config.yaml
num_attention_heads: 10
norm_eps: 1e-06
rope_theta: 10000.0
qk_norm: false
tie_word_embeddings: false
max_seq_len: 512
train_tokens: 877600000
dataset: "wikipedia_en"
MLP neurons of a small language model. Each row is named by its layer, matrix (gate and up: input weights) and neuron, and shows model dimensions 48-143. Each number is 50 + 10 x the weight over its row's rms, rounded and kept within 0 to 99. A neuron's up and down rows have the sign that makes its largest values positive.
A block is one neuron, or neurons of one layer that tend to fire together. After each block is what it responds to, as a language model described it from the Wikipedia text at the highest values.

L8.gate176:39 55 35 27 48 62 43 60 46 59 27 48 66 57 33 59 57 47 53 60 42 34 47 53 54 39 55 41 79 63 42 54 57 45 53 34 49 49 50 42 64 46 55 52 45 57 54 60 37 68 35 30 54 47 54 52 60 67 49 46 63 50 67 58 51 58 50 57 51 55 55 39 60 36 67 66 47 43 48 60 37 36 49 58 35 48 51 58 32 42 47 55 49 55 47 68
L8.up176:32 43 44 51 63 62 54 64 43 48 58 56 36 52 40 34 51 57 49 47 28 29 33 45 53 49 34 54 38 41 50 52 52 54 46 53 48 41 55 50 56 55 53 41 67 45 47 38 84 69 49 41 41 40 55 73 44 57 55 62 36 51 63 51 42 55 45 37 46 56 62 55 33 39 68 49 50 56 51 60 38 51 55 40 65 69 43 45 42 49 46 51 58 49 51 56
L8.gate213:53 47 28 32 55 46 53 53 72 39 55 60 47 50 23 50 54 49 48 50 44 42 51 39 58 61 53 48 56 49 42 50 45 52 47 43 52 53 50 63 40 54 61 31 51 41 49 57 29 36 35 56 47 46 54 37 47 60 51 53 56 48 62 61 55 46 42 62 51 58 44 66 45 55 23 45 39 45 37 54 21 39 42 59 41 62 58 47 33 48 67 48 57 49 62 61
L8.up213:53 42 44 46 54 51 44 37 55 49 44 38 60 42 82 40 64 52 50 63 42 50 47 55 68 49 39 33 39 26 46 74 57 58 50 56 52 44 56 39 41 31 43 53 47 35 32 41 47 57 47 59 47 55 63 49 35 44 31 39 44 49 51 41 54 61 32 53 62 41 46 51 60 43 47 44 43 35 48 38 53 42 45 72 40 58 41 46 53 48 59 49 34 48 40 59
L8.gate334:72 29 47 53 56 65 52 37 51 49 42 63 52 47 36 52 64 58 43 43 36 44 39 39 56 55 45 49 56 44 49 72 46 50 62 44 58 40 70 45 58 52 47 48 57 53 58 33 53 42 48 48 53 38 61 47 49 50 37 51 70 57 73 60 49 51 30 56 39 61 47 67 70 43 45 31 40 43 27 48 51 39 60 42 47 48 33 54 42 39 73 38 58 47 69 60
L8.up334:44 49 55 61 57 68 40 41 61 56 45 72 63 33 48 62 56 42 64 61 36 59 40 40 69 63 59 53 38 53 57 52 53 40 51 41 47 41 59 36 50 45 45 23 42 44 61 46 41 52 50 36 71 35 42 52 61 57 57 47 41 55 36 58 55 63 46 47 43 55 52 58 47 52 59 38 44 56 44 35 55 42 42 53 53 54 43 47 43 64 45 52 55 38 59 41
L8.gate443:63 42 62 33 66 50 59 50 49 55 23 42 55 42 32 39 35 46 44 63 40 46 58 39 58 58 47 55 31 41 51 58 55 76 53 51 56 52 48 40 57 51 55 46 60 51 48 53 50 55 35 41 53 44 53 59 61 48 58 56 46 60 59 53 67 51 28 80 41 56 44 46 54 32 39 55 48 58 38 39 66 51 51 49 64 57 41 46 48 50 58 40 69 37 61 57
L8.up443:64 42 50 50 60 55 72 75 68 57 46 49 51 41 39 55 67 75 46 50 54 48 32 44 48 38 64 40 33 53 51 57 41 43 43 56 46 51 44 52 39 40 43 43 45 39 37 48 32 65 50 31 51 41 31 51 64 54 33 60 31 71 43 68 46 54 42 41 50 56 46 58 37 44 52 36 44 47 53 55 46 58 49 50 51 56 46 62 53 26 50 56 57 43 74 60
L8.gate937:38 37 44 49 57 59 51 59 47 43 58 41 50 47 38 38 27 58 48 51 59 48 74 61 65 41 69 49 55 49 43 48 42 69 73 62 32 53 49 49 56 73 51 32 56 52 49 53 67 46 65 38 44 54 50 57 59 32 38 45 58 53 36 57 50 53 63 73 50 58 48 58 44 38 53 57 59 44 50 52 74 33 51 47 58 59 51 32 28 61 53 54 53 35 54 53
L8.up937:53 50 49 50 53 63 43 60 39 48 41 71 45 52 57 28 26 35 42 42 52 70 36 50 45 64 33 54 41 61 47 43 46 57 56 50 50 49 61 58 50 48 46 34 52 67 53 37 32 44 33 47 37 46 33 66 49 55 21 51 43 37 53 42 52 47 37 56 50 50 55 64 59 39 33 40 51 56 62 51 68 47 50 40 37 43 61 40 56 46 49 39 44 45 65 52
L8.gate973:45 59 49 41 66 41 61 48 37 54 42 43 52 59 48 62 43 49 43 55 56 46 43 50 73 37 45 42 42 45 46 51 39 51 59 44 53 35 59 43 55 48 45 42 42 50 38 59 62 32 46 29 57 53 48 38 27 44 36 41 41 61 46 40 39 51 44 61 61 42 58 67 65 38 56 60 52 53 55 54 38 37 51 56 68 53 53 33 65 42 43 31 47 53 56 58
L8.up973:35 55 66 57 77 43 61 72 69 48 50 54 42 62 65 54 53 50 44 44 65 52 53 45 62 55 64 42 47 37 46 39 51 66 72 51 65 51 46 32 56 43 52 53 28 47 51 50 48 55 54 53 50 50 62 53 60 20 38 63 43 47 53 52 48 30 51 36 31 51 47 43 45 60 84 47 58 51 36 47 31 57 49 50 57 59 59 56 64 50 47 51 55 47 56 49
L8.gate974:37 52 65 29 60 48 50 48 57 38 34 53 46 44 39 40 48 57 64 61 44 44 45 57 48 50 60 47 51 67 40 64 48 46 61 51 31 46 60 37 46 58 71 55 44 49 46 52 35 70 48 63 58 50 56 66 50 51 35 45 56 43 74 52 67 60 49 44 50 65 58 39 44 30 54 56 31 40 39 40 50 35 30 67 43 50 46 66 51 59 62 34 56 35 38 54
L8.up974:64 54 57 48 29 65 34 43 51 61 37 36 40 47 54 39 57 61 42 69 53 35 48 50 61 28 61 51 40 33 56 43 59 66 45 55 63 45 60 51 55 40 48 39 63 59 34 39 46 33 52 52 54 33 52 39 68 43 45 55 57 56 51 40 41 48 53 39 39 51 33 45 65 63 54 57 52 45 32 54 48 43 58 32 66 48 50 52 51 43 58 41 53 34 53 55
L8.gate1026:55 46 34 34 54 53 55 50 62 55 35 33 39 53 49 50 43 65 69 46 58 47 60 61 53 66 57 51 54 48 46 50 55 44 55 37 52 27 39 46 49 68 60 53 54 58 58 47 53 54 33 55 65 57 62 52 50 47 51 42 38 56 54 59 57 55 29 48 38 50 57 33 54 59 44 61 55 44 56 49 47 54 73 46 55 58 47 42 55 48 56 48 49 54 57 50
L8.up1026:35 27 54 47 60 58 53 67 48 50 46 15 49 50 48 55 56 75 56 43 46 34 58 26 56 50 54 58 65 60 53 48 48 63 47 60 40 38 38 57 46 59 57 48 59 48 54 58 53 55 54 56 45 51 53 62 48 51 31 60 30 64 43 37 49 42 49 50 37 64 44 48 67 34 61 58 48 55 44 42 66 44 40 41 49 65 41 50 59 51 50 63 46 58 42 62
Section heading closers. Closing equals signs (==, ===) that end Wikipedia section headings such as ==Early life==, ==Awards and nominations==, ==History==, plus the newline right after a heading.

L2.gate47:44 43 51 68 64 69 48 44 68 48 56 35 49 60 44 45 48 53 51 47 41 47 50 47 45 57 40 60 47 54 53 52 23 61 68 49 45 53 62 60 55 41 54 36 48 38 42 40 62 56 54 48 62 45 59 45 58 46 57 43 65 49 62 55 42 45 56 46 53 55 39 62 58 38 40 52 47 57 43 53 44 37 52 66 53 63 70 59 46 61 48 52 50 41 33 50
L2.up47:47 48 46 52 48 51 65 58 65 33 67 29 41 48 46 51 66 57 54 41 42 39 78 28 68 65 51 54 44 35 49 38 36 45 62 59 42 45 44 64 55 70 59 35 62 43 34 49 55 60 43 60 62 42 54 43 49 46 35 59 37 34 79 22 44 38 57 45 46 52 49 62 32 61 57 57 61 68 41 72 44 54 58 48 46 67 40 51 49 48 47 53 43 56 42 43
L2.gate71:60 62 58 51 46 67 66 53 56 52 62 50 50 43 33 46 52 59 51 18 58 40 80 65 66 45 56 46 44 37 35 49 56 33 37 54 59 48 39 61 40 49 46 44 59 56 44 58 48 56 35 73 26 46 58 67 26 40 56 38 50 49 47 47 55 50 26 79 48 43 49 41 45 53 55 45 43 36 48 54 65 60 50 56 52 53 30 41 42 56 53 58 41 63 61 53
L2.up71:47 64 52 49 55 63 68 52 45 51 75 42 48 47 36 46 45 49 51 23 42 23 67 62 63 57 44 44 39 43 48 45 62 43 38 55 48 46 38 54 44 48 50 44 55 62 62 56 45 51 38 76 38 51 51 70 36 47 62 60 47 60 36 47 53 36 47 46 43 24 47 40 51 54 55 33 40 47 39 48 73 61 51 60 45 47 39 35 38 52 57 61 47 56 61 52
L2.gate255:57 69 29 47 38 42 48 55 32 55 60 66 57 56 38 55 39 58 56 54 75 45 48 65 40 68 48 36 38 53 51 49 41 51 28 45 40 42 46 51 49 43 58 58 38 59 44 37 64 32 44 65 48 47 35 49 66 62 49 58 62 57 30 55 38 46 50 46 58 44 56 77 45 43 54 42 44 43 56 41 44 42 51 49 54 50 57 54 38 36 42 58 41 54 55 66
L2.up255:53 50 61 67 49 26 71 55 52 63 24 35 53 55 48 46 36 36 31 38 49 60 55 50 59 55 41 49 43 48 60 64 48 44 65 64 45 41 60 46 38 49 45 72 44 48 44 54 65 41 50 39 41 59 51 53 71 50 53 58 39 38 47 56 49 43 61 42 47 37 33 60 46 31 52 47 41 66 62 49 54 64 53 60 43 51 48 52 54 42 57 49 70 58 39 55
L2.gate420:44 27 60 50 52 49 58 43 48 57 40 61 32 52 58 41 55 71 57 59 39 52 56 53 55 57 42 44 50 60 46 39 57 61 44 73 54 55 48 65 49 17 65 40 48 30 58 35 63 57 53 60 38 36 67 32 39 40 33 55 40 60 46 58 58 58 34 56 40 48 54 42 32 70 52 58 40 57 44 63 53 55 71 46 51 51 42 69 25 63 49 41 41 50 57 48
L2.up420:39 30 63 51 59 40 64 38 47 58 45 57 37 52 62 41 58 71 57 57 36 45 57 46 62 67 41 40 53 59 46 48 54 61 49 71 64 45 43 67 51 29 65 49 48 31 56 45 60 59 50 48 40 34 57 37 45 37 30 61 43 61 48 53 59 52 35 57 40 52 49 42 41 64 59 56 38 59 41 63 52 47 66 43 46 48 41 66 33 52 40 44 42 60 61 49
L2.gate472:51 52 48 39 43 52 57 42 46 39 35 61 54 41 35 57 52 44 46 43 54 31 48 69 57 64 69 60 35 56 40 39 39 44 57 56 54 47 45 55 60 47 57 29 78 57 53 48 56 54 47 57 66 46 48 39 28 51 44 40 43 57 43 49 45 61 39 49 43 49 41 37 57 57 66 39 46 48 58 47 42 47 48 55 42 36 44 40 61 45 62 45 37 55 40 48
L2.up472:51 56 56 41 39 55 54 38 41 50 44 58 52 43 39 44 54 37 46 37 51 30 53 61 57 61 60 55 46 49 29 45 53 45 54 65 41 52 48 54 59 48 50 34 70 57 48 50 51 45 47 74 58 51 54 41 36 49 41 40 40 57 38 39 33 48 50 46 36 55 49 44 63 60 63 40 45 44 57 53 37 49 50 38 39 39 55 54 60 49 61 62 32 56 39 43
L2.gate662:45 40 52 44 47 58 47 49 68 43 24 65 61 44 48 36 45 59 57 60 39 48 65 34 44 64 47 50 40 75 37 56 41 75 52 55 57 47 57 58 48 54 63 38 58 46 49 52 42 55 37 44 56 50 30 68 54 47 35 68 34 66 49 41 51 52 47 56 36 60 36 54 46 44 49 47 48 53 48 47 51 45 55 44 31 50 45 58 43 52 72 35 57 59 57 58
L2.up662:56 42 56 40 57 51 37 49 68 35 37 49 65 39 53 53 60 45 51 75 48 47 45 48 52 50 48 56 41 64 52 69 37 60 54 31 55 40 57 64 40 59 64 42 62 47 53 26 42 61 42 41 62 48 45 43 47 64 48 54 48 49 63 38 67 67 53 52 44 48 31 31 55 45 54 55 52 44 55 52 50 44 54 51 49 58 48 55 43 51 77 23 45 54 45 53
L2.gate739:39 45 52 55 36 43 81 54 51 57 63 37 49 59 67 43 49 47 48 41 29 27 63 38 58 57 57 45 57 43 59 55 52 63 51 67 50 39 63 71 63 49 57 03 62 35 54 49 60 53 43 55 67 58 54 55 49 46 30 42 64 48 49 48 57 44 51 56 56 46 58 46 39 52 39 49 54 45 25 65 41 50 59 56 51 57 60 64 51 67 45 52 54 44 67 43
L2.up739:52 48 68 61 52 43 59 49 61 40 61 47 65 52 51 40 46 51 64 31 51 55 52 44 70 55 50 34 41 61 67 60 48 58 59 54 43 57 48 46 56 49 64 49 54 44 57 48 59 50 47 67 43 57 57 54 45 39 56 47 57 43 35 47 31 48 45 60 46 60 51 56 50 50 57 68 47 48 45 33 55 39 54 60 48 50 43 59 54 63 48 46 39 43 62 55
L2.gate1086:42 36 40 40 52 53 60 55 44 62 44 66 60 37 48 42 53 61 62 44 69 44 54 43 57 57 61 47 51 72 36 46 37 63 51 70 32 51 66 62 48 58 47 35 53 38 42 44 56 64 54 56 49 41 60 39 49 39 42 52 50 30 58 50 41 47 55 56 32 44 44 39 49 44 54 77 48 53 58 53 43 58 53 49 64 37 69 44 49 45 56 44 43 47 94 53
L2.up1086:55 48 59 53 57 67 39 45 44 52 46 45 47 51 53 57 67 58 55 56 52 50 65 44 45 57 52 40 43 38 26 52 35 46 44 52 49 46 52 50 59 69 64 33 44 42 63 67 62 56 37 67 56 58 56 54 41 43 24 50 55 53 45 47 58 41 57 56 41 62 52 51 41 68 54 53 53 59 42 56 50 60 51 42 59 52 57 47 51 66 44 59 39 48 67 38
Number and phrase endings. The final token of a unit: comma-separated digit groups in table vote or attendance counts (1,815; 9,556), plus clause-final nouns, pronouns and header-closing ===, such as them, Panama, kids.

L2.gate81:54 59 36 63 35 37 57 56 44 68 47 59 49 29 61 46 61 55 45 48 47 64 45 62 61 47 57 43 35 47 64 39 46 49 57 53 39 51 41 30 54 59 45 56 34 34 43 48 45 55 38 46 44 52 56 57 48 60 37 67 33 35 35 41 60 59 50 65 54 40 59 54 46 40 35 52 48 50 53 39 44 61 44 38 70 52 40 41 73 60 60 44 55 59 53 51
L2.up81:36 62 38 55 66 57 71 64 41 62 36 49 32 24 39 55 59 42 44 54 56 53 42 58 45 53 53 58 63 48 60 50 45 44 47 64 59 47 43 36 43 42 63 66 41 52 39 57 54 53 45 60 52 43 60 61 25 52 48 75 26 39 49 43 61 53 55 57 55 52 62 39 38 59 49 37 52 28 53 38 71 40 57 48 69 55 52 60 52 70 51 57 34 52 45 49
L2.gate201:65 54 42 49 55 58 54 40 44 53 37 62 60 59 56 45 45 45 64 62 47 56 33 59 50 68 61 57 58 61 67 33 54 36 53 48 49 49 52 49 50 50 70 60 58 46 52 53 43 37 35 46 51 54 51 27 42 49 40 44 55 50 52 40 47 57 52 41 48 46 51 41 38 43 56 33 32 41 58 37 49 44 51 58 53 42 47 31 48 55 39 60 48 66 35 39
L2.up201:45 67 50 58 52 42 43 50 44 56 41 53 42 58 41 54 52 47 38 50 50 63 47 54 57 39 50 41 51 47 36 61 32 48 46 62 60 38 57 55 53 42 44 46 41 48 53 48 36 57 52 43 58 48 57 47 51 52 80 65 51 64 48 47 64 69 48 48 67 38 54 37 29 58 48 45 52 41 52 56 51 71 58 68 56 50 49 53 58 66 47 58 28 53 58 70
L2.gate281:61 72 57 49 68 51 51 33 50 59 66 66 52 54 49 51 71 63 44 56 46 39 37 43 39 45 45 56 55 57 57 57 47 46 55 45 37 31 53 34 50 38 54 49 53 38 56 66 43 61 48 50 50 65 50 44 59 55 41 61 49 56 50 37 48 64 42 55 37 47 42 35 41 46 47 48 62 65 42 47 48 58 59 57 52 74 40 44 33 58 38 52 37 54 43 54
L2.up281:31 44 54 57 45 71 60 55 44 62 36 56 38 48 58 55 51 59 46 54 49 63 61 35 71 53 43 52 52 65 62 59 38 39 66 66 45 49 34 54 51 41 52 34 56 45 49 63 46 49 57 40 52 50 58 47 50 51 43 57 46 62 29 44 67 61 49 42 43 40 41 22 42 42 42 24 32 43 59 53 65 52 68 67 60 52 45 48 56 53 41 66 49 56 66 61
L2.gate548:64 56 47 45 38 59 54 44 51 36 45 41 56 76 61 33 54 47 45 41 23 40 48 54 43 58 45 42 49 53 52 43 48 39 53 58 50 39 52 58 50 54 62 45 51 57 44 49 44 50 28 44 52 39 49 64 38 35 62 47 45 57 35 65 42 54 39 44 44 37 19 29 44 57 53 54 49 47 60 27 40 69 53 67 65 54 57 60 54 56 45 60 44 49 40 52
L2.up548:50 49 62 31 64 47 58 53 58 63 56 47 59 63 50 51 65 50 42 51 45 68 57 64 60 44 37 35 44 41 46 61 40 48 43 43 70 39 42 47 51 71 64 64 70 55 42 48 44 65 37 44 50 33 52 37 46 50 55 49 69 51 43 45 64 53 47 41 43 37 36 47 32 48 40 63 42 34 60 61 45 61 25 56 51 45 59 41 52 50 54 57 50 66 35 66
L2.gate584:43 47 58 76 46 42 48 58 53 45 71 48 61 34 59 51 38 53 50 58 57 41 41 51 44 47 47 43 50 48 51 42 53 62 44 44 61 34 68 47 39 51 56 37 38 60 43 45 53 37 47 32 44 44 39 50 47 51 53 61 42 65 50 52 24 49 35 48 51 30 56 64 41 36 42 48 45 34 52 46 57 58 62 58 56 60 66 46 68 49 67 56 52 38 59 45
L2.up584:48 54 54 51 43 32 57 51 46 44 61 48 47 39 61 44 41 41 64 53 43 52 45 45 49 59 48 57 58 46 53 42 73 56 47 60 35 52 77 71 46 61 48 32 37 49 50 53 65 43 50 51 43 47 41 49 72 51 60 50 65 61 43 47 41 49 46 49 41 38 55 63 38 71 36 50 38 53 22 60 47 54 51 57 49 48 51 56 49 62 35 48 53 34 65 43
L2.gate632:46 61 47 63 38 73 58 57 49 61 52 50 39 62 65 64 60 53 36 54 39 43 45 50 59 47 50 54 43 37 58 49 38 38 53 58 43 50 48 48 43 56 41 41 68 75 27 61 35 37 42 48 59 42 43 50 67 53 48 60 60 59 38 36 45 54 54 48 62 60 46 42 37 40 29 48 43 30 41 62 62 68 51 69 50 58 48 57 50 50 75 45 52 44 44 66
L2.up632:48 61 38 33 53 49 49 59 58 50 48 56 63 67 59 43 60 59 37 62 60 50 50 49 48 70 59 58 51 47 47 46 57 33 41 41 51 46 56 28 50 51 56 57 59 58 48 48 47 44 31 43 59 57 72 45 36 56 32 37 68 52 66 71 41 52 51 34 55 57 46 37 59 33 53 30 50 52 51 62 51 43 42 54 54 27 46 61 50 54 56 53 22 56 48 65
L2.gate903:44 47 32 56 52 62 56 60 50 50 38 62 36 48 51 54 47 51 54 46 42 48 67 68 62 44 45 59 54 55 63 54 49 46 79 51 30 50 34 48 53 57 35 47 46 43 57 64 48 49 37 39 62 46 60 56 62 53 58 43 45 53 50 51 50 51 67 42 62 56 51 31 41 59 55 48 37 56 47 46 49 36 60 55 75 57 36 58 37 49 34 48 53 57 32 74
L2.up903:51 65 52 32 55 57 68 34 55 46 54 55 59 38 36 55 54 53 50 45 66 65 49 62 58 57 57 44 67 39 45 43 48 37 57 40 60 40 38 29 43 64 54 59 60 55 39 55 60 57 51 52 42 56 43 59 69 45 44 42 53 43 36 52 56 54 40 61 62 72 52 43 40 36 46 50 54 36 55 54 44 50 47 55 58 62 62 36 59 69 44 48 42 57 41 54
L2.gate918:55 68 45 55 59 49 75 65 52 58 42 66 48 55 53 34 47 57 40 45 42 59 42 41 40 50 49 44 61 44 44 62 34 25 53 46 50 48 54 46 62 42 50 56 50 54 48 45 50 38 59 40 38 49 51 56 44 40 42 38 45 55 32 45 46 61 45 41 50 41 50 51 43 53 37 51 40 39 77 50 49 40 53 54 45 48 47 45 61 57 52 50 54 46 55 65
L2.up918:62 62 64 48 54 58 49 57 54 56 58 46 64 62 64 56 62 55 51 47 46 43 57 60 60 57 43 47 43 42 47 47 48 47 46 50 63 31 47 48 37 56 50 42 44 54 61 65 52 45 46 77 63 40 78 41 63 61 47 48 51 55 54 59 70 53 50 56 47 38 36 36 37 49 44 45 44 52 50 52 58 58 39 50 77 50 40 57 47 55 48 48 17 69 51 47
Example-introducing words. Words that set up examples, names or quotes that follow, mostly "such" before "as" after a noun ("clubs such as"); also "known as", "namely", "the likes of", "said,", "so-called", and "Genus"/"Species" taxonomy headers.

L9.gate1064:60 44 52 41 67 55 65 37 44 52 54 44 54 43 55 65 47 48 51 52 45 46 53 60 63 53 40 57 57 58 60 37 48 34 51 45 56 38 55 82 83 51 52 45 34 41 56 30 49 49 58 48 57 56 59 56 51 47 44 54 48 66 56 56 71 48 47 43 47 69 33 52 50 68 34 53 46 48 49 44 54 49 37 48 61 37 66 40 47 49 50 33 55 58 42 58
L9.up1064:47 50 56 50 36 39 66 48 61 31 54 52 39 59 56 53 53 53 52 48 48 52 49 46 53 24 41 51 53 52 42 42 44 25 48 41 57 44 41 53 51 52 69 49 41 52 27 47 38 52 34 34 36 51 58 45 49 65 59 52 40 46 54 56 58 58 60 54 59 58 55 52 41 44 50 35 27 41 62 55 32 63 36 57 59 50 39 46 63 42 38 61 53 70 33 49
Predicate verb after subject. Fires on the main verb or connector right after a subject noun phrase, especially naming or description verbs expecting "as"/"to", such as referred, termed, aired, such.

L9.gate483:55 30 60 52 55 45 44 54 50 50 52 54 48 44 49 57 42 43 50 52 38 44 47 48 65 57 48 56 49 35 33 50 34 57 46 43 50 56 42 39 47 46 48 41 61 64 46 53 50 53 55 50 50 47 51 48 33 43 45 61 49 50 33 40 45 55 44 61 52 48 34 50 52 25 50 46 61 48 61 51 52 49 50 49 58 48 62 58 62 58 60 32 56 53 64 70
L9.up483:48 42 55 40 48 51 49 42 58 49 38 35 50 55 66 40 54 50 56 55 50 68 37 57 39 66 50 35 33 44 56 46 44 49 56 24 49 48 63 64 50 51 36 59 45 56 45 56 50 54 51 51 38 45 69 52 48 48 60 50 42 50 55 50 49 55 32 49 42 51 48 41 36 40 52 54 60 57 69 58 67 49 55 43 53 37 52 65 67 48 37 59 44 61 46 58
Heading closing markers. Closing = / == / === marks ending wiki article titles and section headings, just before a line break; weaker on nouns after "the" (introduction, office) and phrasal "up".